python train.py --num_attention_heads=5 --init="normal" --dataset="wikipedia_en"
MLP neurons of a small language model. Each row is named by its layer, matrix (gate and up: input weights; down: output weights) and neuron, and shows model dimensions 0-159. Each number is 128 + 24 x the weight over its row's rms, rounded and kept within 0 to 255. Numbers have three digits each. A neuron's up and down rows have the sign that makes its largest values positive.
After each neuron's rows, "fires before" lists the tokens most often just after its 100 highest values on Wikipedia text that the model never trained on.

L10.gate130:138092153168087123136109121117094124149131130104113083128150113110115187127131127139087081141092184122118124147173080126121109145113183100113134132123135181129110142163149125119102123099143106130156085123136117093118143121102134134154133100111176129164141154101147089140114144149085167096152141157116165131092156133128110099139144169105106113131089155152160131116166143139156179141150162130135147106128151149113101120121115099121131130128120143186151121149116156139106116113150142
L10.up130:108102148179099095145077119122093139110124142146099075141148112151081151094113138127085119154075120139131125118167136124104120173133132093124150122111100153113123106147134145131160112097134136124098131125120142145137121151137153131177131106072121091148131161154163111112095144146133141135139122137117163145106158180112153102133147143125115136098094184114168169122131122167182172142122144125138146093142121141130122110158129088132136142134145130126178134117123135174100102079113116
L10.down130:112120122128146123100100116113144123152094109172119153116113142113113092099132149137132151170140083129098085123129112133105128140156139146150127144154089103171123134127142097104116125144162143124142157159104097120109116109151132103119189112117162145128119148175129148103049116167123133138102117183133148152127133162078103119127130119139143125122113102137152134062079103148102150161108134139149150139106086120159131170118116146140137112136134142187138163105137092166126134086124121
fires before: "1", "2", "et"

L3.gate413:112097131141143148114161162162137158136135117111151137101133114092123121125172100160144142139108180095090127152135142093124136146115129113148121101115129160185140171100137118113125151121167093101131130160173125169127110139111150180134088144126136129119107157147120147142123131146136118085121128157098117094114141117168157090154109116086116100106152131140125106131101153180161161107116078131102131167131050128133175145136109125115128137157099106158112116144111083130109148127128108
L3.up413:186131101115103100123089133112118156141087176109096106103124162156131090187142142141136140146150136136142132124171118203149143111115105101131140121123134137144124156106125079121134109152139150099144144124141157104115138127121124139131164145116136146155165097144117130171120178133111131197169102126141135136105186122143157142123111095141103120126152130183113126160119138109125137134099128132144154104157100115139088131162156134137132109115173094137101152140148162091149125096109118
L3.down413:147106153149092151149180117142108121137142148130084115127090108136116136145105128112125100100147115151150161127134172105143148107138160093144148128153153104176168126105133145123160121152087098108143145107098137139138155118147096086134120118116115130157156124116100169105147106135149072159129134156127154153153112149150100156141162154205148109157120180136124139153092129117121141118130145140161114132140130136122113114129097187172162110115128168120063142119145114128159107136146154
fires before: "\n"

L12.gate174:083099152124141114131175157141078082146105167145118108138125083149109130172147123138129152166128160112108136153146152054134154138169127103136096104081141097123121131137086159157115137090111120142098098154156114134091123088124117143101159132124160137132126124107144095117127117099122132079136136136126139141122102129100127140059101139088140145088151123140130127108118132126160140125153103132129101116107130116126109127123102154136091148135106132134121129048118091090135119125152161
L12.up174:110137135115155136075120120124123170143134092122130097143137120111168134100160111109128163106112078163111118171144128116122153157144132130121151142152125095130159120106120132112197099087138130125143143116109107131138152146123108066108139128164113142145126173162129132100156085135148161111098128149115128152101145127174110103147160163096101062138139119121118160109078110123170086174104105142141101121145110135164136133120136134116150171111118105156145117137103094134171115103127103
L12.down174:113129166114141139101147108091116135126103150126156126112142122113151104101137092110132071153096109105181124111138160128133133095140152100094107108148150147132101148106146141103130143119137080109120106163156156130155101108123118138167121154145149152139147136135111147152140117130152102080094115136086149144123161114103143093131135077140153087165172179096096118132116122120163150079139094139117088088124145124136161082132160118165108122116142093158143110113124143135118113162075153
fires before: ": ", "\n", " |  |  | ", "ase", ":"

L11.gate402:099153179109163162140119136117087093148142152121114137127134075107110124128130126109135131127166144115150130133104148123160097067137149088154132145090162148135125145106141110130133116121131118105117114163124105157132101078119147122156117162141136114096152154146146142115126105080153131139110151149144118083117141132102121164149150118143129133150113129150125062143093166136097096110140112120112099132107115182109150110122149110099139227110107115138168137180129092111111128124122130
L11.up402:121116145105177134157119132142131114121094122175131121139125136132140140131111093128085145184118133156074159147133138119117128124146109142153127156120153077135091112071116113127134075109159090106164150135155158159147129100144163123071137126150168184143090153132127131118102095117146092103138137175162135148134113138156121118108120094135107114102126106109156114102091121103117144119118139114111097162117084087133161083104120112129157131139129101160138143108094094124155110109109108
L11.down402:123144125137144143087121140134103102183116148121125177149106148122113157110124154147132103154091078121137104124129132156147104134094114124102132109119120143129114103145108172112153117109172086129162162154130168175119139109147124106079155110144163112099123162099152131120154129152113163152138116109107122160138113183090105109108157097123165164138146114077114100132121097142104195109097140107135143102152109157098134081126148136153119122133151081132143126116088141140128120129133086
fires before: ":", " |  |  | ", " |", ": ", " date", "\n"

L8.gate299:161162124138143177137130132101111103147119111096133143098128117090128145102193140155124120147099126114117142150136112152120163109103148123121097113125140151184105161133080160122116096141186112101114142151112173105156135122140120132119151184090147160154115130104114106147147138145135142094136103164159139151132158135179135105149134112139128110136119110166147115168106140111112123121128080135109129184110162131147110141136145122068121158124132091192139164101114129154134138153108140
L8.up299:117146116148138140151147127127145108124164088123141112137105099105119165101173162135192094167117139132064114198145126154135153164127131064105115129117149127166105107123123163121090145129147159094140124134110126156117134124126142105164121160128130113129142114107130103152151127126128116141139126153161127158141144123127171095131080125104129113115128139133174154124110137135119117112110118118141094159083167117174095100160135145110123155128137142157160137116100104060142149169148165
L8.down299:137113126137182123126134140104145126134115108095121098119142084167092135114145132125113123111110142156137140127105133179109128132093142104158104145125132142153114157171100113116121131129157129107114105155135130159094124162118137127116135122139102153125117111135110139114128123145169050142135013041097170137137135110106138121165133166118146125129127104105133133120122120139126120097132137132164175099132129080161110135120124144134161141120146138173147158157114152120092125123119152
fires before: "1", "2"

L7.gate29:107123134148152129148109153110124098116165145115150147136123160139155096127166168198107075129146110084148116111162107133093135136147152113126139110102138125128134128117119134176128142097139167133148178146115173097146145131118119103091105129130119124100120131166167136144150153135086129151133099131090138132109112154136106104106120139137091100119130127105159152086118130114117140136159146153114107087159143155109126073085157109090143128120134131181098115096058147149109135103094140
L7.up29:128156150120150133150161140155151142124131123120082126114150133120132152116129103109084107190126102092143145154133147145111152129111114138087142147144117151135105115154085105128107179124125143090166115131126140097130119124101150164170117141122121152139144128131124078107107146179104129120159128123147129166100134118127172059145121123086109093080128131106159114104094104123072120139164158128118115120130121103147128179127106103078111111153139143128167149104153190092122125125120137
L7.down29:134103115146123108158138167078134147148128080136104118174141145106103101119103149123099132114108158150122132167120166129126125169128133108161116116141097093156105087087089127139140138112147160138128115055096129130161129123143118117108159126120113161095103137177123155163110117119200141129126102130133158102125099121088104140153100168106123130107141125114102161109104104112084139121095111137132109121124126098120104078123150125134160080138134093147105102124089148108119112103165121
fires before: "1", "2"

L3.gate97:138125097135098193133114124164119094104135127121130144115131132088137135101119153140121083119142113123109071119116122159124110168108148137105156107107113168109135112115146104142123069109168150155114146140091136135121101147140097102146119140102120109123147175141176084120130192166138121130137081132148136132063114134141121158145096123122131134133088095096167105117136159122206125102154152141112147154147125142096124089110139122124165145107122161137145124110131164148143114132146113
L3.up97:142159047146131107104124124141161137134164170152072137123130107139126113142142150082157123148119104156160149130134143126139140150118091111097120107099128135109177109143117168171104169090147072123185103107132136115125203147117131143131115114136109132138153098137135149137139104134138107112141127124125116136133091172106132125127128115091132097123147136150154117111143137158084179135110115146137123097118125135114154126160112138109160123104182116132154110129076144178128132108110162
L3.down97:142113127145129122150168119138167166130101086152171119133141110111136149113097169160123093111086165130121138139132149115127109137134133105168118093150114139141108131124105152125111116140124119131105127118111136126147149139076131133102153125117167192123150123122065144118100108173121109157119084189100132134144133138114091131173147140096132161093135105122140133125102198133136134099113131124176118101101121102121153135156106129138133150130144128225112160113138130146124129101120155
fires before: "1", "2"

L8.gate215:120141133113148113099143163109115126158143123120102112070108097114160154132128149132117131186115191065131142155124096157156141117149140121121143145086115110112102116120115117181160148129127136173158099179112132079145110144144111137117131130173180145124104131066181128160156123130109143120118128126103135120121111132145151125167126108140112099084154147115110092120122096126106147140113098140090138143079128124108114109142134070147133132130115116147151144129071115101104124141112134
L8.up215:117147122115160124115099162108077114154104126169112116127094118097138130139144126136129140162092163092140111165110090174125158148175165152105141197110103110104124133112142128145171161152114144155162147147103139106151101177168121126111131153169146157128134102116113163135131123120125158125093144118112119137144114125167167136157106063122100118112160125099091125120120115116126129143089099142094137155107113109136144167174148081143144123152138121146126160148093132107111101121106123
L8.down215:091135138104128135099092139100121122130102129159133114142099137111131130144126149115142124080166089134160098119111132134108124165137145159126111182159098132130144102107141148133159120182118110144132114150104125135144098230159142103108112132126144130105153103129118150101090115103159189157114128045127129133139132143153168123124109103131134112108130105094090149118102152157094127125099107133112163099141113064154154160122140113115131108135110123161115146136142131135158115124147139
fires before: "-", "- ", "- •", "- P"

L4.gate211:133150112120147128162129145098135093175102098120133094131148105135142147103126124142095134167117125122125121126143127135130109151103158125081104139097105169165128161109126148127098132136130111151090057183121121158128176140170151105155159134139142124137111127120147123100091118122153139095161103157152185175164112172153101086107144134121114133140144119101107132184150112167144158151117131127167142139125142130128125119125095133107163161162149123152144080170115166139125142122111157
L4.up211:119170109112163109113177142153145095130152129126114184103145128174170127135132139114157130164131131166105102125152141134102137186120111118129106098124122107134165117118153127143120109111119110113128134143127123149149129162114152129138148137183155146155082105107117101159144108123116126117120148124093171104092154136137130097135096124135131110073113106124162169101137114145152133131097132123160090133101181159139092119155124131153118116099074156118085186074115147114101135158111123
L4.down211:137150108109139087120153168101100141124126117142105116126140100109104115121174181112112119117083150170116115151128162156123150132110157157130096153117152119147135184108154135137132092152117130106138133131153105147152121182159141087093147158095178138070123130135136141107120148133127079086142083165101138147129101161161105131146152093128131162151182121142146096122110110131105129104124123142125127113098127119128103068140128103121123163152139102157135082129127137118153119159133171
fires before: "2", "1"

L12.gate431:093120154104173154128176154173104115108112172156135139118115111173148143147140140118133173118135163106092090150157127142131109141125116104120146148143150101163150103105088121124093105127096089133132109128118112150144091123113116107131113109162151143113073120149106144064132115116126126121144153139109113147136063111123128135064135131135088092145148114153142116151153152139149127141130127183125127130128164154092128064074124111113099144143118105116151104134090121138122112109158125
L12.up431:108124187146144110116121111118130093118139151121146145148143116139153132153184141076141162118166111095124139138127182130113114089146135116132139146122107134114078113136132182156156133144128117144102159158094156156129098140111128118131103123204143122129107116147080161103112096119127117120143112153143137166144109076100151079114163169158153080136117126129123116096116132123095104081113118147113102120117125144164131118122131120150130138115122124136137095095122113105143071129185153
L12.down431:156122075117126143110098064100110127113137170144137140123122116114117160145102144106122142138132127120131168124082118168096084143139137122144167123165115112137075115165118142149119136107186149106123139118124137134150154120092188124137138132108160137133099131121152109150113124134108140092124151131140102119170133124157120116161122130137136129121101121189137060131145131153141117155110168100120175115130089135153147145124129164112070172146140130162124127071130127123086148157138153
fires before: ":", "–", ": ", " place"

L10.gate434:135132138105123143107129188106088074136159131096136124149108121126130145138167164113130093125116106096111130125103134111152128136113137109184181090124141179151138130132128127157127087110170101180099136130130108140113114145123094138123111152113155136170112146102165114132179176166121128125148116141156140133119052132083140127138127123146099151102158129127143137116159112165159173144117099128133151109113128160120111110085172117165118139117116143159140157121084165136122109131132115
L10.up434:121107136130184102099110144129099107132177124113114134141181122118105103144151111087125114161105120147107168124112127117168153126141121088157157079155133088148126097122115148156128133123155149163116152139138132169123107133157118125130132142089145122163138162136146131125137123146155118172120121144172150139147089121074124137147103142113123094083152126093155129138140138141149117113089168109163136111112114109142109093128167122158122126177104185147162103083099130152125099072134113
L10.down434:078120117133163069109130125147122200151115124110163145125106109131117143130168077144121163132118117115145154143117129131132152122124124113147114131146077109163142104119092133171126140114093138134122139127137119136142134162126167141151124106103122133129124214149158110119121136173151146155131113125139130126101157160122122124160094094106097129099172081103171113118141177153153114122100150095126159155130092109139107130126120141107102130132118151136109090090127162167156153099094109
fires before: ": ", "er", " | ", ":", ": M"

L10.gate180:115110156119121134135147157098106132157163132146084124129128115144161150135112129105130127117118135071139119145117095106149133108145091157148122110183140164140116148125124118128140117086159104108117130174121155150143091116112128184146108155152147107118140151111137110145126114167138137122151095123164119135095060135098130111109093169146088100103137106116131145155131156148159132144149122165077104173114135151167117155070119094141133131127082122127154102094089129130133100123189136
L10.up180:117117102131098120097132129128138120127159124105132125095155092144154155152113135104157089085138153104152162140141145140161087105167119148161118124127140120101128102132130089116150127114139165115110136171100141131094092071128120091150099149170114115164115139124120095150153132123131132144144098120150146165144076144139125127053166204131124105094138158117119117137146172136175130125109105123122104135132172177123148127104142131100133116124086149133150124110104134100100121113155098
L10.down180:114125153119088141127092066101129112092109138132168142175132110072133141160148087131127127132156116121150163141080156136136133097111149112106086140166150099130143163108134127130113186129111132135127152166131114131131118151134157107106131138162098136126184135104146160140188123124107093148131147092124161160154111099098099100164125110160110101082181131113096111140129155112136136123104123121140167147109101112123132105135125155124155106157135102063138117136101118127153125131116128
fires before: ":", "–", ": ", " Sw"

L2.gate170:107099125118141195139091147123095111180144123109099136129165103124109118142123142177150136161139128121106102135133150152132112168153093107136125163124127136119117171151164165105115164134143113132129106105145141118154096136152058131147158162116146146135133090144165134156137149116126101147073095136146128149118140086161132073086120137085143141140093149108179149130115135160153127099105149132115096148162106133084126113131179134108117125130143110150105122144113137118119115082132153
L2.up170:131079126114086152134141110108107077176108153106158159116153121119118145124128120150141184129137112112109131157121127113132084120162115123117103168156148118124135148148150146100100128125175122163092103142115162110131142123159128141110167085098182202110146086135141128159116146100160110092111125154158137109143157124129114110110115131163153171107113098111133146118089139118134115113086110117128103113127103138105128120130151148120071124144159122148072162167099099118138129105130133
L2.down170:138108139123161109101110154074155135146141118126093102088155140108105132114121160137140117147163126133121161115132127114121123141115107132114139141129134108105129137135162155097133148145091121132099123059097145105118128148129103128162176146108135151139122090185156110147150135107102125117109035065151139130144128130145097110065118138072103142151120119088139149120127143127180098112131137132142154139179125129116155161118113112113112105148169120144135156138131150101166146115156131
fires before: "\n"

L11.gate167:108145138129134124111094127093123130139154108123120122084162121117173097142155104143118094148125100111098094130113120126167141088126113108173148117120155093124139136117129087169135122146161085178140091161121106141125113144097133119148099135145161108104092155144109119130127160095096122164143131150125183099070128088090114140149119121126139139137143111109159141154130157164171140067104118099163137155128099120151142126120126108178118085188132109123121117105139110104141146094126121
L11.up167:134125127134106096127190128121149130142187129145141154083117098120097142128155124106163130130110118121157143104118141097106150149138111102107091144149141102118101123101127131081107153120146110120129120109188147102092096168116107107120114094201171143147097127099127116126154158103131107103085130118115145111116105113080190184133130133118130143085143144120090110117173138135141140107126192111131145104108137122121153121133117136154170118150096092102154124135132131108117111120132111
L11.down167:153171115125119173121153147154085123128141134116168118120142117095068142119119120132140163137116114076154120118170116140124127149132151147104163102082104095162149131144112121113130140115149165136180163175143137175113144119127152146125130137106104124096116140119121096121134132131121099145132122203144144130148127104094085131161142124152115106124085139169136092154140134099081139153135152104091106147130139124100127163141169186104090160113112142156104106112144134130158106141127106
fires before: ")", "\n", " (", "^{", "/", ": "

L11.gate129:104137187109107145129126162098140126125178111130118127117115092138149113133116099132137106099118117161133146154141105142131168128140149108151114111142168094122146142112092125155130111172131147149113126170127113124114161071084111168138121109146184123137108191104149138165132110123148126139109099188138096128099112113136083143138155163160087124158129131142140125181112161139138124117099167161139144110111104147152121144122167117117119141147095092151134113136097133145078118156085113
L11.up129:110158128125124090110103111113117110103169156133089146168118105133139136152122096092160088180161123128140104142104169158132113111169118171163168136163120134115151093088109151104121146136095126135143136145134151116088140091110186134128100151127118113155131151131114134137153122100102132134151124130146119160142149172086117123125129139084088100139110150115120145131114134129106123125149109166151139103132131130129158142054119102148138101157114112115131130111097136145061126171144071
L11.down129:121173119136122111143143126151133124133123111150102143140151136149137148102159127158123080123140127095123139134132161149127139148119095153076170074145137147147130048100111160120153163122134173123147162175124114176100146089146171153092098165128124113121128134134116097126108135160104127130139139117136079079158162164158117128152111151111164082150135142124154119112141126115148103146114129105146140158112154109073167112093122165083126137114131096113124140102099117143136143117136108
fires before: ":", ": ", " | Votes |", "(s", ": P", "al"

L8.gate168:153147134114118158121177133119117111138163144107086114080126097118150145137119162104146098126089170093137102139140079141122109111072194107148116124103123135137118131129103134166121091123111157132145106160133155096113139098121129110105155133122152132150143097050131137137145147152098135119113158149100133093145107138135139131124130176136126101127171100125138110133181131161102152119120139126117157125073134126083154127151170101144108132150084140126093100151122165096100151124131120
L8.up168:152158096125135163081135113101148106107119129138106104093155111113156163136143161100141115101107132137145081121125082149108130136092177126124119151088102135105106096100118142109133092132089176127149117144132166127153103126139165103084156115113117142177160082092096169121131127137113137153096163106137125151157115158134141136111140142127114099147164134112088148106143105131098158100093123114129142143128158128128182175160155132161125119139110129132087150119133151117110156114146075
L8.down168:089148116114173157142118156161163141129127143178128150132103146146147154143149165163120124096166128160172119114127134113131147155102130138128090204158117117141171129133117136114183135131151099152165107108126133140138087183108131137105143154115148140149199126120097151096073116114130138155109163155122122151112142140145159112143112112163122141122149109147074132121071127154112132098152124136109118101136129132143144121150140099132132157159154111153129179147142106151120119136136103
fires before: "-", "8", "- P", "- C"

L3.gate129:160135144099137139134079153117100142149175120094173132100124155119132159118147153177119136140122100158117119136155173132106132130140168074115134099124136150168164160137120180146139116149148118108155149144127097165107133123143135172116128142142152122166134115114100119146122148169139128103103157161097164116122148110112123117095091125160050114117119143143129143151116137107167108144115138152144106175121151141163081078146146108164131142167138138166137138110119127109136098157120108
L3.up129:116152118144109156144066175117128146128112117133172077108183110111117141133127119121165105103150135145102112126154112126168087181115135115146158140142139167152136112105155106086125182161142130111147091149141176122145100124165161170150164147101137131098122134128138094103121167123168116142115138146144151105111157100128145133171139114080149125148090104113130127187139167133116112146137126110109132156143153107126141138103161137175149123140117143128113113107106167125117102120121096
L3.down129:138141170104123110133173174113188103175149161104131126132125139154111154148133104143132107116122127101133132122118107117106152082120136112094119154107175086143095181162130125112139101092095117096123125078140123150120147125087132108097165167127117130136111129169146154105104105126112191080110150104143106125136118176115122120102105125139138107167138133106162110129077134127108132118090126149130129155159125113132123167142112126143171151116110164109111189129127124121122100157129106
fires before: "\n", "\n\n", "=="

L3.gate384:086131181132119113142127154136052104138159145156147141149111130112120127110146106137119143150070057166082109133142131124156153117120114147133151112092140133156114149126143140147139100118148140165131088137150135150117082165112109110115061114155134102152127138125128128120180163153114140114143133130144116080119123101164162148136134115128158136099162133130144149095115110121180172097176089121131124182148119158135117113132121132145158134144113113146141150136124104173117110137137137
L3.up384:144116118115094155170111135132083147121104113119104119148109124142143109126131131117162110158089095133143112094121136139165159115143129126133086151130128117136169091113135100137142130150134168114161107134123159104148072138123151141127120127135115108111152116154158159147170165080103131158145148069120174097119143103145141151122151130112120124151139155118125131106154077104150192125124096123106109071110070117119078133138118148172149112124150120109143140076166158111138105119127165
L3.down384:133139185178110184121160132146117147126146161104100119144135121143120108165120104134160130148113120148125119135145137128130140134115139150127154132104135128151155180102139107114151147112140085136131132108114130135146120116186129069124104166126129122105132121098123140132121132103165113127167040117118122155175120127118163120103100137136175150146078170137090172144140145100164103177165105129128115125128103097142104107125113132144193126127127115100111125094097152105125133152121097
fires before: ".", " | ", ",", "% |", " |  |  | "

L8.gate59:171106136122116111134132104114139103173142111120139118068129158094141125132144128136137091112153097183121156179119109134109136128113139088143117114146160133170081125127121128125132118128115172147117083141104126142145086147190137134109132156118146122139118070101161066173197177132156107133134111124097113130118128121120164132117124149113104111138166122097131143090133125134134117149132114128187152126108152122136076107141131159111149154137116139119129123115141153153108150115086091
L8.up59:086134132135076142112129171123117112172125082144124100128143097165117148135162140158089120147153114114134105135123141103095092097160147098140080105138116122133126154119115094137136157141156125113125155122134120133148148147124138092106142152089136126101144104134133079110102156126127158082077165126184139089154140156111114089123138109151133183141163093128157159138129108136142163123135161115087141127115179132157121131137147131109103130137127144156102126139142158151181130170083147
L8.down59:162144168153111131113136137166136108150157097111116154129132177180166107158095147124107121108141145159124104139151097119141132129121156116145065145160110127126163144119119128166115048147127127147146109097100131157110160150136121119125118140127165111139137164131158110147122135122137116162112141193108101150123110107131157142101122161124136153126136118168132174135169135087179138086096153143108192109099109137130136124122159135096109151129081133136142120144154139118125095139156138
fires before: "\n", "\n\n"

L11.gate297:160139164130118116149135117131127111121143157122105152109085109145138126173154140116105106164155101144146137148188111130104152096130127079130151106148145149145091166134117140107103074115148139144158089179153157152113154143111136125108084118114128146149086143143117135140102127186150059079126134140142139109127155132127122167111103171141085119134099090122142104138126126126105157122174110129153112120079121121119122103161115127115155157125147170110145138158123094146131136146178132
L11.up297:105149114111148121103155151093149099125143106108134174100126152093102145140141148134116091107165150127122073135113144088109110174119127127145144104122098075154149108095112167092122110118158161114115103149087123106130155136126123157136137098120106112134149167148151127103150141145117127158064155119120138165101130107144087085131111174116121134178107099121124133113113111112099122152108165136147118126107094094131137143122147118068131125168135105161144145140130148109183186130131130
L11.down297:156169133095130093089112125122144123142080118094076115139076155119127128121104148100093130185146154105104134182137132185134127132115151142130156091097115107157144118118113107120153145116115137151115124117083135138082092132133111107159143169162128126142171175145110122142127144100107134121147156070127130096130101111119097121118096133150103137162115136134102117111097132122124116099136178133088124074126141113108133135133132084103107134162102132099148162111168083120147122128137133
fires before: "\n", "ase", ", ", "=="

L8.gate85:082142153144146106166148155141080093158186156147105117125114096148102147153108123168111119146152156131107129116158126135156123123118137114149143060154180172117090157149154073146156087122117135156122174152122148094103127123098089084125120108135150112140141102104161137134131150105122125112140123163119119134114157114113163124148124144112143116129106086111161126122146122126118114105107138177110137152092094134092076099134172111112105170120112113126113151109115152133128114118134156
L8.up85:116135131119114099109142126141144128143186112141157134111127119173126136162139132149150153126092125129149145150133139089126114156146153108136160141109168134117112144113126097084131119137140147160085147146125166095159126152163105111103122131132143103142120146145145103120165100076108108083067103127086109120080104130119156148144138159179147180106161121131137124135174116117143122105107118162069107119106104142106102089126139096171122138133121152119109139123181124135080136075125125
L8.down85:120095067106144132118154076126133092141131104165109104128113133101105094094105122074109132116173112107146165147135126142130129145087097120117116141078120100108141106127088121113130126143141155137105142158137122106133082066145160164142121123137090137144147119155161143120146166108152104151127109058143104143153149119126154136114112160145122133133138137121109136144113085130134134130076100113092121101142118151086115101080082142126163126139131124086123126128158134149163138100102092
fires before: ", ", " |", "ock"

L12.gate265:126098172160111114095130127122136132116155136131132117048150153129135146165143117116102119154085158151133123141109147155129131119141156129131130124102162124126095131172079104185151088107153112131162158111147140138092111114074149134103103123107183133136145130107126140155117132131127126134116129176138116107165151144131116113092145120115096079114093168130138115129166149121125110143172139062078127158105125112103091158160132081103154165118128115142129110135131099131104150124135147
L12.up265:134103135110134120104109127093121134101160092154157137103113123150147161176122115124090125141097108134130103104133154143082131141187098124136108188090152126113095109162153145172145115126110131145156138132157172099160105156094137141115090127139141126167144136150145128139138101097116150150100103129139137149152118165113153143122060167122087107134088150122082127096132098120156101144167154130115121114107155170119103133131138119123129151137138105156117085135137127165065135114129105
L12.down265:108094110123137138165138090139088128081126121157156154140125138142120095173115098116143128108145118136082120159131141117114103156144101113119118149138128129103108085149100134127126120158085142160128101177193148127131100158142155107126114130121119116131129139086143113099133168116116095122139164137172150191121128120120126134098116141161096132084125102171125106118151144100108131159078145088100153150112151137109089111148118142089106114138119112078131099196114098135130158131144128
fires before: "=", "–", " |  |", "S", ", "

L10.gate25:099130105128143142114090157111122129174149079138096090136112139147126140086097158127126075112114102139113137101132048098147118155198111128162116077141146137111116122137156111087136084101123140120122106131118101103149158128129113111116144147104164147129143118100102106124160150119136149096156113146133107127129158156132114091150150126086138139135110135154128165161083115138154099155165122172145162114119133131140119115113130106133140147127120124176098166128105185098112133145123097
L10.up25:158117142081114113153161120112130110152117121095132109112129152139091115157138172107150119156119120153122138162123179140159143104123126132132137170123136188123165127159127145112113140118124144074143106119130136154110138093142164143131159168124106083144158119110154172115123121129158130132105122110125178097130149123138171132117059127160129185126151135178122152101118137114146169149137139140149128061092121115137136151152130133148094086081117149110111118102154118111102093115143145
L10.down25:104116160137118114141150101129133092151139094141113114121125158137110096167091156123103127078145090111115133114121090088152124106149157120159115170118165064100131146123096137167124134124156113083107106108107113153110135178154125125083158172105179152119125140130155127122081103119153122130103143196096087119092145136129151137117131128091136098111138133187115118104142139120120110161081125135113142149158116072140110102103105138114127139120101148163114133137130117136135124135139133
fires before: "\n", "\n\n", "F", "L", "M", "T"

L3.gate400:107158139103125087123143120136122119133105132149119134107125125131125186172170111124103092121183116129150104151139147118156149133165146125070131128139158131171129184135173117122127132136119157134116051148150168157111140164126133116171089131153153119151124112103094153058153127105125103091118154145110146111101131132168150129128141122078095148110115142150126145133129094125119108089143123135133154114109100160128112135117147121070115164139148092121112120144106100114158109121158127
L3.up400:124114142101107155118127160096084128142127101117149130107116113091143119160117151091090106125129126184161148155085120132118109170127130106151087107126163111107135132098145131133151137142112120151131140117125085162109128132130155126160143116116096137120098154116131144192109099104158125112121125102165152154136177157124153104107133160151114123142125069162141112162105076114177106140106146117185130136100131150173141089109150107112147136107119112122114107142133166100104167143169159
L3.down400:157115163093085067114135151095127108141070115165134131123136112100152163164138113112129113182120152101122114141106093096109149127120178116124095147140129120130112141141144144115114161128117122164139125125126165163163115123117138113172161125130137086119190092170172135099133136124141077123151087107108144131145121101142112093116136102134090125148136124115126128145184161137127136112157115147139130099086153104145154106104098140095154142121108142154101124108163109165135118113158099
fires before: "\n", "es", "ug"

L10.gate419:126154115118152137144148157110120108117124131124092100121175121123145168144127122123091114135112139140132174153173157110142090084171131092138110113161175137105142130148140112127126150129108137128171142173142106125097131115134158099146126136100136082125147166116137137114156107123130104128177135101129191092176125140125130130120112126135117077147164137093111141128126155158135127107094131122165148134102076165130104124185141150106108148137124128124195144098120115108086077125158141
L10.up419:167139120112169138144097124134155134101097141144131087157126131134140133133153161122151090109131134104109121122123126112178162143209163155158121093146116139093130137111124147072128118117116124087126150137107102148151132097115101150133135140107088119131102105169114133073118073137183113115131154107087106153136154127131118110121131143107126104137122071147115147119116104094155103128115119128106113151184076108180155110155130132088145123139096161126155123112125130109166130140108116
L10.down419:113115134124152125135148095134102118120109133120115138120128137123158124099093117130152133140155153118163128122125091129086081125074097132150132135143136142122153166161149128156111126155099114128104089088153185125128114146155129142097109109140105111142152128120144128162117139117100070121171112055121153092145161143171134191158133127129151119128156138123137108118189172138100153112087150113110160147080144106130094122122128127110123115131151126057119124149169126128153099149128115
fires before: "\n\n", " |", "\n", "er"

L2.gate394:096125159164138169118117165115131147149105125116129113108129108181138151145146123105201134141085147168159143182123162153125144115107161128127138115076128156157122133132115094105152141110143155118162090102150154126133101108100106125102111137135140147138132162125161106096157116171123159087117120177125109086135140121139157152113154123097092140116121171161136095159176123135150157153113089117122150123110098139101119101103124113140153149138130148134152146155119072126158108147108128
L2.up394:079114100142154116161099126107110142139107131129125101080128102174123094135150122106141112121115137156119125114114168138118133132097147161125156135090173116124142138118155117142154121112133130112154086089121125158130108087146096168101097130093133120123123147132157111132145162102146163133114132129106105080129138111137170149110135126129120127092184099127163186147172104129108157114134119115150119106133075130112157102091119164127129101103115130124143133161215138165097119101092122
L2.down394:127090121140091134115123155128128165128108144163130142124118131131121146114142103129121126148127115123152100143109119120149136123143152127126134151103097160108145143148137156127187136125105098114139081122158134146119119147150124115124101129116123152106130135174123154103100121124152133159132087076120140121157104122127129118123113111087123125121111134052110142156114113125142134170158130106108088168163130111115133149105116079136255099120136178078137127133088130136143111133158133
fires before: " | ", "% | ", ".", "% |", " |"